Weights of a small transformer language model: 8 heads of 128, 903M tokens.
MLP neurons of a small language model. Each row is named by its layer, matrix (gate and up: input weights) and neuron, and shows model dimensions 229-356. Each number is 500 + 40 x the weight over its row's rms, rounded and kept within 0 to 999. Numbers have three digits each. A neuron's up and down rows have the sign that makes its largest values positive.
A block is one neuron, or neurons of one layer that tend to fire together. Before each block is what it responds to, as a language model described it from the Wikipedia text at the highest values.

Opening word piece of a rare name or term split into several tokens, often repeated from earlier, e.g. Mc(Dill), Bas(sett), a(nomic).
L8.gate1163:521594543493444480531472499506459546512511499501526418456518449519540486535510497519517495422455458460487486514520441511509531498406502473465478476468449468494470448531423515453490479574503590444450547606562454520575441521497545444476510532455490471543491501508478478426505542505490537553520519518487437502482535490469488435542473543526500494445527535546491591512526511461416495481532
L8.up1163:578544542471509548512473539573476514425524472441450460453496494551477488512553494469483550489519510459468546509532512458546531458486454389517453501519487466546534456502474429471554459466546537471457459466574472490513502551421513479469555462504476530594508458467487479581503580436545486576542531516451482498484478537440551495514532491538489535524505548554486509535459522453424478527493

First word-piece of a multi-token proper noun (surname, place, team) after a comma, preposition or sentence start, e.g. Bar(nwell), Ver(gara), Val(entine).
L5.gate276:552551574528512530476575533537523555497506479496452407530430556550525468475472485471502491495493524550512464507453451448451466530471490563504525563463542431507473495525550496515460498494449460547510544461420504434527535562530506504452501533469486464433480500480433505434532490517515545508554498443501440405469453539486461571546539503477508540530445489566494506449470535483435538464505
L5.up276:494441492408526496530502495463492491531554527487498478478474476490560495463492612544515561448509594510568501539527520418478445555516508491541485504524514543459558483551522537498476426530506475535518487548504558524576478506538560507551510571490518513527479470432519534483484536500554462495457471476515547476490591529546453523502547533523529526509463510548505451589531579526549469522485
L5.gate348:543493510523431464502466570496552569492519536483484523544493520409551407489526494546541531474506516498489538455444516506441506550461516556550488542499442530527476548485474494471441479470507528512507509497502538529507550515491480496464405460463514496468546456539460547550458507510512475452581499420465529440467477510489501533417491488560541532493501534481438501425518473579580481579511
L5.up348:502475474506571480539473448486542444509502558524506473458447505515485489524480519486469512413499461503428555523544499486483544477405492476484514507484507477542485549515454590624462439488470522446429503548508518465501505483456448577512492494524489482502555459470556490440529500452440501476475443469449534455519487518429537433536492509509504502465448505476506471436486475421506532420521
L5.gate369:492542511485484535534476544498528505485460496466541495550454508464484469455488509518488507442486490510488523536441512530401528454432529513481452514468501477496550429497508525466527505491521519455488486557472483563468512464491555468487483580485490496501503572540464457475453519484521501522528543479435508518521517421479513512534405541560498465512510500478471436446469546470440468527528
L5.up369:502500448533443481492482480497489554513475563488480480538485510492524435493473511529511444445474483430500494597427503480411499485512517468548461557506447457531475439539503543414474481517499498497419451562507472546467506508497598466557481499502449492403524579537505481520496496525502512479552536542487451485531502534451554504570447529521434472462496570518497492550519529501427485522551
L5.gate385:493523577463481526506487502449584453564507448536552434475520496485501488471506511565538423514475441523530522466452457506506606539500524502517427432560471488557529457570491491467459547518407526542480508541538477467503459524466505470451538537536467509518528520510487526552505479504558472479554505502513561522506455492547525453499428468448513544396536519485478423573546491502480481482608
L5.up385:487488562532454554517420488535485507509439491507526513521509517479535545486465488436471470490460529378514505503538451486524516507470498490466445485552546567513519498462446542574540479632527451472515534497464510555500434530537520541514534487490514538567508500505537522502425534533500460492560514466470537481495545532498564459479511499448466543523471504582465443461523556526518496449550
L5.gate438:485507542476531516450452437478494445512451432399488483453513471432478514489506552477440478419502481529477483519457535519542471493450494533471479565480539545435527544468486524528570475508526562497553426532503546519419465536496486481440477463541612555441477479470565445495541491576520415500439534524532556546496518502526485533523489519410524589566509501495460483591544496488477466509539
L5.up438:451539593444557436403531504500501406477578498513437430473450539420519519480518537484500503528477553455491510478533570511515492456454463490552559540569535425511547467519531543490482418500465493510558483526432606503463488462533467516471478514505525547432493445545546524388439553497495480524560540503490448562523548564477499493532561535485535512465528539547560477512542517470450471579501
L5.gate881:566436479495537447433448435549552440486490480511426565501459492524496466527494502577533543496474566510449505521465404489414549521481530469493510494413501522570443486482563483506489522538494514525493489472539498502476520471535497482468501585479477621501523452534444508625477465605462536534538522485506483536439473527502518588480481405486488474451494413505569484469523498519464509486511
L5.up881:498489505461506457480468484514510546441581474393515507517591516525464525477505495541543535547501529521510528512420493497549532496520501479497469436462472541570458507544447465519516561488480552550519478463494558507443526515493482464434541499483546482506471552513565502516452546546541537449499528500529490550512504522393492477495499520447478485506523514517453579507430530436512535444466
L5.gate951:500499498545474491515570473509483482490536404518535512490484477484529494477463442489534475531508479483515561497474473513487522542543531427460490496526497498495449466496517494517526508464461455456475515510464484471470540448556484483473498561445513515450491491503481525498583534511435510493549523552540519524458528467469514495502451564495468490490573519504441480514487482489506570552516
L5.up951:470560459526531525507523437446447452459478525420555445517586394492467565478481472506498509494454483533464510518491487424534494501605574399500508545569526502444408460519559476511512530572560512505506433488472529477460552465523534488543531555502557534556566500508537509452475506491392446480509470494510474510433495504547457460498499547522501517510443510495463489470440477527486523503525
L5.gate971:464539462509516528551530497552532525524476453436435437496406508491459465468521476508493520531544512446501503532416584492495493487471443521518546427509529455487541580511485558467510484487488458500508396502464549495490549510503482483519564444546575535549577493497475525492539522560483541491463552477552530529407453487542469445464514515507564456455498475529401541494475570518532488460536
L5.up971:493522478471447535518449463543403502443437492526498507510580506514517468516525427442514457551505475508474545482545531562428572485424476514576489512520519512549537600449516515459512483539514540558476490564505498556510466518528438505519516474484511528467512504486577448491460526517552500499500454557483471433501564443468501424466485435537498460507516502486518511457547547471516546508571
L5.gate984:447546543535451514516539513491516534513564556545506513538511486523561450502519477472488505497457474522457516545545520524466399462509449515448399563421438429490467527469513555562511514466501458533511509538551437489516530513506469525503505535415438505507486530474469491414451523455531489368468474465442514393551510489549426587488553438471426492558567526514527497487480516520476492522550
L5.up984:436475479497450569483539481486537507569429502513481479493462518386506481540483493527417410480480493533502472505502547508533519478507500575475487470501500473485499490539574472486466503509546521515468546542549495487486516469564507501461441512489528461433503492504526549517490549573485508499494500504491505575447539515565530481546567522499463497536521473497547520468608549580539535442467
L5.gate1025:557451511472512487553509491533504447479489453544531476522494564550499460483482502550508505513442476446436506579485465483438561481523470374479538449506485499489561462563486436498472492461500581483462424512569438545500503559517476517496441554470484531438478469500460475471506452524553500504544542479540407485511560449517549459516492494482489486509580549465488534518521545487543484536513
L5.up1025:434510496471478511530548481517420419408481469500516519545481539486503513443539516506565503464532538494489529552522423542501548457466516504500573506447481499469532435502492546375515480440477486520467475400436538426410512490536451469453442499536503552468526505474597507483572485510516474499492536460493501557536486510529477510512432557416488553570483469471507540523524458521565533497503
L5.gate1064:442527585563492496505500533504533500512449413427574490603465454582470508469504468535506483542485535562483538517517558466479461500460489449441534503492419478471540515487449512516492437458518532525483452499479487500521563528501542492514494465596539445451566588464536583448569420497562449511535596515555504442530451485491587499407510570463461540538465516505498527558493594476536501426548
L5.up1064:450497527524495521503511513455457481558523466427511452540472492465524519541528470449553448529480465498533549538498481522435433499488480498503539509561510478431509483510477502423574442524547528459503482473432521462522541502511472506455493441497517550548484524402475529525524442466498455577425537529526513470464472480538559456487582386466505458537478520544444485438441533501475465474554
L5.gate1072:497459526506472504500566444489567516586537535526448506549489530503487490485546532463471464447488510516526522521464434529494468481445417446412433508522490498438467437499422479483423467508535413505472501485535549486499555527525498520484509537487528497489536521495571517546474543558540499512568462532518493515455511442486570438507497481583476549483531494485503559577506425460482510507562
L5.up1072:480552463416515449528547570434490489583507484507433461513471471490458447439527529509497466589492560523532509549508456571482462424483431526505536485478464515424478450516529460475512473429477469526479516479509482402504494511543495510494411459492481535540432519487501532479509506547557485472448469469506481526558497567454512507508533476541415421494499515514524464429508518555471569629516
L5.gate1106:469520502487478510374569544513483499465441466438462454578514523527496517469515480498446473414447504518469536548455466463455518475532499468458513482483505522572406512448468502558442486466580534521429522516546497539550560475531498521541482460522456553507515524471530500495494492524485467561465469519471486465507550462488475501419523553505547522499476479474559501475545493482458467528549
L5.up1106:538412541459503465503583531534495456548447453412502488493478531491536445456548511463506477486435458529519550484511419521525566472489434521471422451513477452489550465481539569476509447416516534494558518537506517511503498489484441473517472446573436500466467502514463521436537491502528413465506527583496533464517458512455502461590431541502568487525455481492502497531466553421462565475437
L5.gate1122:500490491485499455492466526477507457503552490490539492414531507562528456537476532461541532502495525478481569539473556484522464516521504477464453510462476522542418569489530493489514479467481432521535450467507538571475490476490539470476469462530429509473516501487514494445443571497435411476551500533502514558524482516517505525492501526508485489493479449536489507506559497457517547527498
L5.up1122:558543521529498492508511516535476464458518543486531501493506566559525477487508469466528460481561539506453516387488460439515510490536545479484522468508560485490518476504552532459531457502460474485531505471523489517495585438512477612520416518501510478501505481539439558447540456537439501537511486528476504570524499453488493446491523525509510533531479486482493468429518478458563461507525
L5.gate1323:473476487518428441527474513522469495527507511421586523444492443486500515458477444542524482549463488474500489526507475523461463484544552537520483457469536442527488500587521534497578490489576477543516531568493499589488489537492523587437492504489528468421479481546463566522502508614489492478533534557498445554516501451464483476526561347509453515524534528548491444460486519517500508561475
L5.up1323:522491544518563480519427474480497439528557419500465550486502562508495474471472456395523463479588560491534488498488507504517493421491507448431451504475502555471507506459547458485505506527464526542543540543480564481507475509569470489439524453482480534592520538499535567517558513511410488447486527485532479485472432403472535476475551463504488446519518506531505494545487461549505508467512
L5.gate1328:478496530472473537487471483520504559546449466417467508473423543474485503508550491567493514437516577491532424561468452511460594564506464509484511480443520481506467476576533493519441551574427469450501486563478550449474522499561511515471559484444578469514457473447557505543531503431496486466439460541491499563471506500466498484477491471490418469543572539524487487555545545531486525494474
L5.up1328:548504421534489515511560519467523490508538570483421479503421490496513502519469559440434508463573539465471520523526545424540514536514419532517566405445546535504459549539577478471477505463538478485540439540498469506526482480568534474487571483512532528461498523512451521509539465466463402497442466593520521406562506519495544456596515497560485528514511531450526496549469468525468503450428

Short capitalized first pieces of multi-token proper names, often places or surnames, such as Bar in Barnet, Sever in Severn, Cor in Core.
L2.gate160:523472529543437468480513465431486532570561469401502530443508439571489447461556526474494423502478507504526520523552462506440472537453529472465485609485492477467517455432485512471506506546478494562499522551464533565521468506493477370423527529522504519537569441516554473489522488575501473399493597463495513486484521517522567519451586578521485539481540532483431477465578501599523422468438
L2.up160:497430478498465481514445498475491500504481447420466516492478568486489486454555442584501544451423519507495522481573485545499519456532446470459512549495520481458505533599484525484414454585447549469540538526513487480446527466504503526473511500497501481466505526429452494543465536466556462547612545486559583470461499516495632545484459509457534472462466437566497532570561443570566533521552
L2.gate311:558530492503456538581476440557490544538427614492497404488454525493531537481473529459546533525445529589474525500511506468492540513464479466496428527507515556469460472522533462453434565463465522532507461496491481516489548466583548478478478476505529442402511448493414493494629494505486521516524506502460525465540461484531554447552487492507511468454475530450544429436500506504434533450499
L2.up311:446484574508507489502519458501450470497529499375434524493561487536506489427499445490433453509464458495503533521615553487463495495490490521432504571477556535484543517480516605530485436478494461530446526497491472473543524466510501463483506510488547488479560516473460578531528506483510580498513485489525453449458501454417420520454579564464496506549524469518489478432521471440578459518598
L2.gate481:510460466482504525481504526528453491548490451449480495470511533525532522497466463551468511424508487538488454448496446538516466472534459593519535513487591447459469513518491547450532558559509571533529508536484575521491539493497482525442420452560465409514552449428483599477423545467535507512512567533540497494412497476499505517479506482444617531563535466537525481476576505539533471440543
L2.up481:536451543497500418543498548526483539534507489449476413568469470461538392426444500536465573502445501509497501457549469498518527543525543474495463535495520492482452460585456537433499471529516467497552485553495550489499572447526532433480503488518573465531527484446488623407507470532468520485557521561553406530495487498500504488484468483505517501622522556612459543522490537420453469475562
L2.gate996:450444493481573521474478495520469515507517410504481469495506508472567481449511524488518556491448522436560532475546503514559497494491502466550452478512500504565565515489548513479526475557494472410499458461502458515500584543525520534541488506495584481519562527416510494506514514475514479563515507502489490489476459434536460526444538536558453518443540492534503453540501460508533494463516
L2.up996:578486510522511535573447538494568495475532521415540462459530465581524489500529518549559505458540499562540472513453498484488461462487479506468492521498495550567492475432534515499506534497500471464485435502405422552506455540461481520514505495521503510519514443444452501522518483528480516533513523510535430476521507569561471423512444569463496453510574480508495473486435521461509487501517

Common English given names beginning a full person name, often after a table pipe, comma, dash or title, such as James, Robert, William.
L2.gate780:492491562444496395516485604525499470563499448477453494519556486472485440419444513497492537468521418460538495457548497522453537482444515448548462522550527523563493451514540498520503409472457455567471473472527526504572522405539540489562513461484492467584498484557528512534449456494444501424474513522475515478422472490544499573484507521570494538509502463544520480507489497517467504533571
L2.up780:512467490496548452576495456484475581510508539529493475457572458468461438526527517420489515479469493534481436478522517468498450490491469429498477424502561495504529497504505543524512457539508485508484502511516442473496510526598530452472533496452498530521526470444502541563482528479519523519519542515487521446444543476447471468515463491483504509527521561586428537484499493491545466489436
L2.gate1163:561410547592475484478570466496510540493502491503415539497533502415494557534482495546520484494514469497485538415539507500496525487534514490490561513579417562513511463495468531528490471584509561521480446560547480562451515494493557558524553523490478473509477489511542531517485489457538467495478571466512436475492492515548473499556516542486422441519491488545473515530397525530451446473409
L2.up1163:542522437482570489476547549507514537506491467481519479551545542526475487564493500514448505502508392481497521479478513498482575520483503511492480449556461467567507472497505461457563479469505522440461524488543512472487545478564464520487595579534528494470457400576562520502417471408522505506483610511482544518462500509484516505567447472381538517499520510456525543531475474482518493502454
L2.gate1373:484510571508561432501509465493529498558463454555522485435439448499434494501474501457438453551528574373473463491466544499515488533530483486513491442585452506529545493538473573494524492511492535496458510463493539448449502478498494486511431538499505427490532506540550506410554517491500512558487525506450552493503510438498486503464495576499456496518446511472523528484528456501449453532491
L2.up1373:524484543568471445552565461517519500503520515555402491462465527494492495580532517587580493603470538492502506570586548508523535515476519451511485514554438547480490462510498474463472500509456520508493548469518504460527435455555495476478500473389530477527604508533501559518577491499513546495384471533479559512584541518499510481391534494403519450510481458510487482487451494529481493507522
L2.gate1564:525482508468498501530559523478475514493549544459577501472536444516512446550454465445458537518474507427580543520528499528481494567474508532489486504470485485455560542519540466513484505508509563438520434531422527626548503534476513441515515424473531459533478485476537475524457513529465443557490469477471515508507482542511542506493492474569470488551486546561504478434402514487540455478538
L2.up1564:528487528551440454440510518501474500479501483534516503562456507477513375526397476446511505520520456458496536481524470579473486500518523546552480494495477520467418513483532572417492468512549538465476509465479533454525452494451506531530582479534483452518488520511450589550556509504594462440480552561466545521479482536501462474512527536459525486508463488538451493491430510528518520512513

Tokens opening a new subject reference: relative pronouns (which, that, who) after a comma or noun, and given names or Mr starting a sentence, list cell or credit.
L5.gate143:508551523442487516549532465492507459523499558528551528456516529474516462533526577583461440551476478511537534497451448553460460559493524477494516554539446547542484536572513482461512459437521498441533541503502459504459476452495508521546502546450548542522532470470479501497563483474502560495543463541475524501509480493480456459571492492543515464518547503458510470443532506486447482513455
L5.up143:498478518463539510517522482541465508580489463447514539533426568472521553443502495526512525494507499524429448515516482490414583511499489423462529516475542495467547503479514475490524492523507480495454453443462433486458529445487535554543551497590495519443600513447540441554543528537495461590522477517524519495418394568547513490563492569445475523485442517485501462506574482538510458473523
L5.gate173:564480502511546482490525497474456517471499495550506506464480514490488508510520528458516537449485541508407505446504553443459540589408497462480482442576507480475549510473481449532510450427510450453567471565484387508506513428464509449471535408538463465541490461442461469469531529497522457520508581440470584493484463504442529564478474495500389591505545537463488479437469536524445472484562
L5.up173:513537507488489548494510479527570504435393496488540456498530540517477446467457498496522456510501534575471584438552527590474496499571469495517500454457453484488514527526547472538476487481503515414535434550504546476418502483454546475518547507483549482540492440498503482561474491510496551511437473537442523479467562551531601476567528481497498484501540497482536468498499480494538446439409
L5.gate357:524548519523515533524512462397520489541543427493485479518512460521487501512458490498510493541471457530528475516445505516493495522574525570567502518503517430450492561427501496534517429486454504507488481385461528480486518572542498467451492499482555450547468487500535441459538520562513505486509458453540549527569523549492482475505547467456450472561476490481532460481562516482519505458501
L5.up357:491507454568455544501524524520550544528476510562459485595511438475498528532494406496498524420507577536549489550466505495436439526534513537538463428505433509545506507425503475518547561480507550526445554502523554528443472526534466578481467501487473514536578514559528504553507514503483542482507571525431569510552469476555525546516566534517584529500444468541473428485424530484494482472528
L5.gate442:478468450453542419493495538534505486474554536513483480532521536489490519562574416477506450540470477461481435506485560525520485542467493502507539536524533487588489501477503569562507536538495493448485530484524473543483572477540486490452549441494438469467476492530547595528511505476503510496563409471498500527478525537450509503539530455442509499445459448604473517482473483514444467484532
L5.up442:495530485511516505508504416473406470565460493558550500590476550448485505472549515505481479543539440510456602421429538455512513540445506437414488498469602516472518494503536499454459476538502554511534488488479488456545532467471518433507457497515532482493504543512570528595428515514490484514519489533483495501470501487413502497506503515430496402491473500471529406405531480541513504471539
L5.gate607:568479450537479516501492510516504536494467492476496507557483515484537525445610557491487501500506480496507551447439472493506455558415449447547540494508498505465517503437462471450457372451415518497423510505501507452545554503486542450540408538572484469517466528510577509505488506473506358517489520473479602552553487515463516435561450521466495400471517512585547463552541486534516486494494
L5.up607:499558556467488459512562495484528492499613529473469535432530494516403531456472548466490461510572595430478565525470554524495534520454552436469427539533515470476558507490515499534501512439529560491487490596559461496483568530508548493515477516575562475548514508545570569551553485483483458496517462529550568497458482582478509513420535524564517438491489434568525489573513448505505542467520
L5.gate838:541549493493463535552443500471464534492552461532470496519512505452489442500483461496498430454456562519578492547506494451423520478491516508468538515497502514489468518628529545535516423485498585530533501548406554505508445501476501466504520489566464455549516445542540556482541494519496459478529499512456471538533486571510504540479483484491527484513488513529493530519486480459475544450540
L5.up838:552533519494437497479541529489542479463505512539591526533490472481577545556574541505538517437560531432479499513485511530483566457476459525536529519522468522468417496524574465498432458453488466530465474521423471513413491482514566542474474478517554527567417485517481487530541494528498497458484514483541472550471470555507460513497462509607512557495523492566463539548558463536519470479454
L5.gate952:499509529495489538441467497529468517483508503507551570505450498471530457529473496566578501513400496457447476502457461450568505491491436521526448537479564470468396486490483459560502478409495505472564473593489490428509496449512541500492464473528521490533408486491530517404503441531533570487479520544493471550503515468528550481495430478503475475492516516509559470468534503439471508534531
L5.up952:521468499508457505461487547546507557532441531539539459504548459576449515491596491543479447507398591581460472491528490508551582486473441469461459529552472524464488573505479401537448515402506478557548506525486461514518563447525581560473526451543532498517489482564561560452508507446498498582450493544459452452511511536452540530485451511565494506473450465503476492501485522535450480540492
L5.gate1032:469502487501388490487529472526551516558511535456442534491462473500487483488549497512552486493492419491515440448505561519467553510543438492491527556493460491519449563470522515534547546552437512493442519508473489465526539413436480512504447467553516483598522572513608488456547500521518481428458489518511497481465493515450541517490554502503481437538562599486579500518537486469464598465434
L5.up1032:428446539472421501554583471447537429496467493585487489505520460560452550502508533471466448432507498492500491401487497531427466527542490474505469471550512521516507507495550507544466513540481455513430500559613456496479502493431590542499474452554528506514531515507487457527519517478507476542409517524532529473446505503441508569466523483519490499502553486420455490477466513544473540459455
L5.gate1075:495469522543437484505530518530565498460552451516468496556469513458455509472518494540523490444552531574467477459514529504437518561490464406473554471452537493489535493449509530537479451487422561435524444549495552504442529513495533508493578499498469523414536507486531518555471501472552583505479454447539533423415502468525446502499534460447462478466479475511522581488432405526525547500473
L5.up1075:453496482514476516509501492514540517517496445493494447515521473424498475542519515549470483463428428508506497479490510489488480441509450542528495484525469548453518478482509498490413502468620465454501501538545532515443490473527505519492542499481470494441514524475504499523492425580482497577514490522519540513467543467441491545505458468482484523491507466547430516511592475458491524559523
L5.gate1098:573488511484512472528516522505500541473530492519536480570561473459487439474474463490521453497448513581510475479548535524553546595443503524584525520486475520537495534543526536533460537489499503425522527474503452514528456517570494445522517478479483488484560565521494483631481441440485471568496501500496516467403499519494542510479516502472455569517493478507426474517452513481504503458464
L5.up1098:508502526473507491496468543486474486486518512506544483546536450507449500491526534455462494452523499434497515522483478464457467521437464488598514485512584527551512550489556539575451427510575512493438526550464449537485443481512474488527492511410560488474494548487559497525495508525480393546425502483538481401498473556527536538480539489396520477421485493481452411550482489543485483530511
L5.gate1150:521478483466497496518554472529481459481528489581489517505500434492531403480473490506467533463518486467502492400545508533489438466528499509505485424519507447492480371560388503499472486486530381541463536476500444470498523487440462474480489421482562488503427500554446523523550471547533447513539495558511498494481521601441546506517492526480506531549486584515553437512519481539543464566529
L5.up1150:490500487535522456382528549537506485536556489428523417479499507338501521438522469506493531530519494507509507515493469535471483526467422529459522452479475519412493443556469488539582454461496508463557475470427460545488465466538508508508455559543479482481532479482438500504487506459462532510492574542552494415467486468449536462468581505601614494491553526434511445460560451497513507469570
L5.gate1213:430565542523465577466476548498453513540511484581470522497479554459485532423534518534425511467407526524574478522466492510435482494544462483538551556491492448469513472452497467514468511456496514434513455486563533441431548523506474517474475529562509545488496506561501502476496583506478585504510581492524485504499467521521515587558525528515504506522434520555500565435493512456481438477507
L5.up1213:492483497451511536478485515518493542548493421521431508511521442520556501522571519554505439528474455480454465516545481554459526473578443480514528463407525455474531490462462555467461480479424478438439479470480563453544506515462518509494560472482495491520507475474512518470533517514480426499552543375489451487484436470426539477461497546562549458515556482545513498550468504530510504409573
L5.gate1224:465510514523469453480568464491530515534491520460518466502478508543545515475518496585501535450439449452465501496519559504478455435548435517559483514596506464515470460492533517588463496517492521479530470547490459469451535513491524590491481482430474549500505522504481524483479488514493507509496473476621489477512578518498495524507545520489471511511492505498496446544503434463552558539479
L5.up1224:444457516494505478530544522555583514487533479492485463511489419484462460462530449578462537512500482484486474507560522487424478478536377507470471569565533510493511443463471485508468496546554484446489503438468533460414491499468491461525527494378488560475525496532521485466511439538504519403515529502521537509450467470432477595508513505473472478507514512508542504515520484578479513492534
L5.gate1248:555452510519499509446499535487480496543515519517558505490489429454569478465486453483485464571500474437560464511501522570445458539451534523489422557495478498518546550567490566471510503487498409454511441542559458522539523420458427507474560582558501497498518615524541490577536488496534435447472457443528535525526418485523447542478515423452516452502539477456507393533423479491441562458495
L5.up1248:556465496551517459472573404486491509525535476532538502533574523520470458497535468497484472530531471446525490479484447491463530483510481478507568500577531527478563492532535577514508526590547507579559491496492501440474469551487438541501459429474531483393490553521506516529535500484558571561504491423508572622530491558513535516516526501520412543548480482483396497552451462434456484457543
L5.gate1384:551509485499423497456509495465490551527466488459523526470499556539528532459522455459463508471417474473494513468409495449432459490468566546469501518577516492601576496519546485476533494495468489502457548561501498481467499473516476476505485476526441523442464485513564495567528567516547514447517516512460502452501503500547488502566448552533503508442555470501511444514505503481515507476439
L5.up1384:554518545506417526444465520509517474540479518493497538542465599516537527414547488549483495488475513451449535464427493501483537529478531482491524548560457452577511478437590526513496530511450427483434489533471452443395468490472552474492459486528412539434423562513490540494486502536590509551604534535428517557475518492494502498561417510509515484544521511534534450498505549572468572513446
L5.gate1480:497484531564552519519441496480543528563512478507541474528455452558440523536518467469542560505449535524478446528542474509488596490507456471579508444503509537422602452516472577482496530403497471448585492486528462488503482505509558539442563485540519499468528497521518501515528459463512471451464472467486476516527474403488506472437460474465496585524562576505516484529536546466480564491481
L5.up1480:499486489456475528523469492508497520382490472555543478443453539415555468510439598525516457461519522590442481474508509480532446462438479520517510552515558535474469516453476495537516557453496507474546463505573571502462513452489467498467509467472465489477418556469512522473540506469537514591513526504528499492459518474545575532529441586536480514500498530413569482535482521456478475592425

Given names, or the final piece of a split first name, at the start of a full person name in lists, tables and biographies, e.g. Robert, Bog-dan, Dark-o.
L8.gate857:502584473567515455500525556553568529448463410460503452526472477492546495426488473575452533525466484453532449516469480533419473483554459467506448462527500437518460456496540503511516456584490530482447498502552539500483537429458453458439500541467480532463504547550538507551566429512551475548475482472516533559478526486532480552538475598544493444499486511466540499494476500534481519546425
L8.up857:537544502468517525487570545512497436518506498473451498475463455506469433491500495429452531556492469461455560415494505545558521443522505442554467420591520518503578478460573550507441478433468440491527528543465477468544533548476521494390532441499395526532512453486489474469516484479486442483494476535508502520487508513437561565442545428444570482562512525518461445482485420509528470467515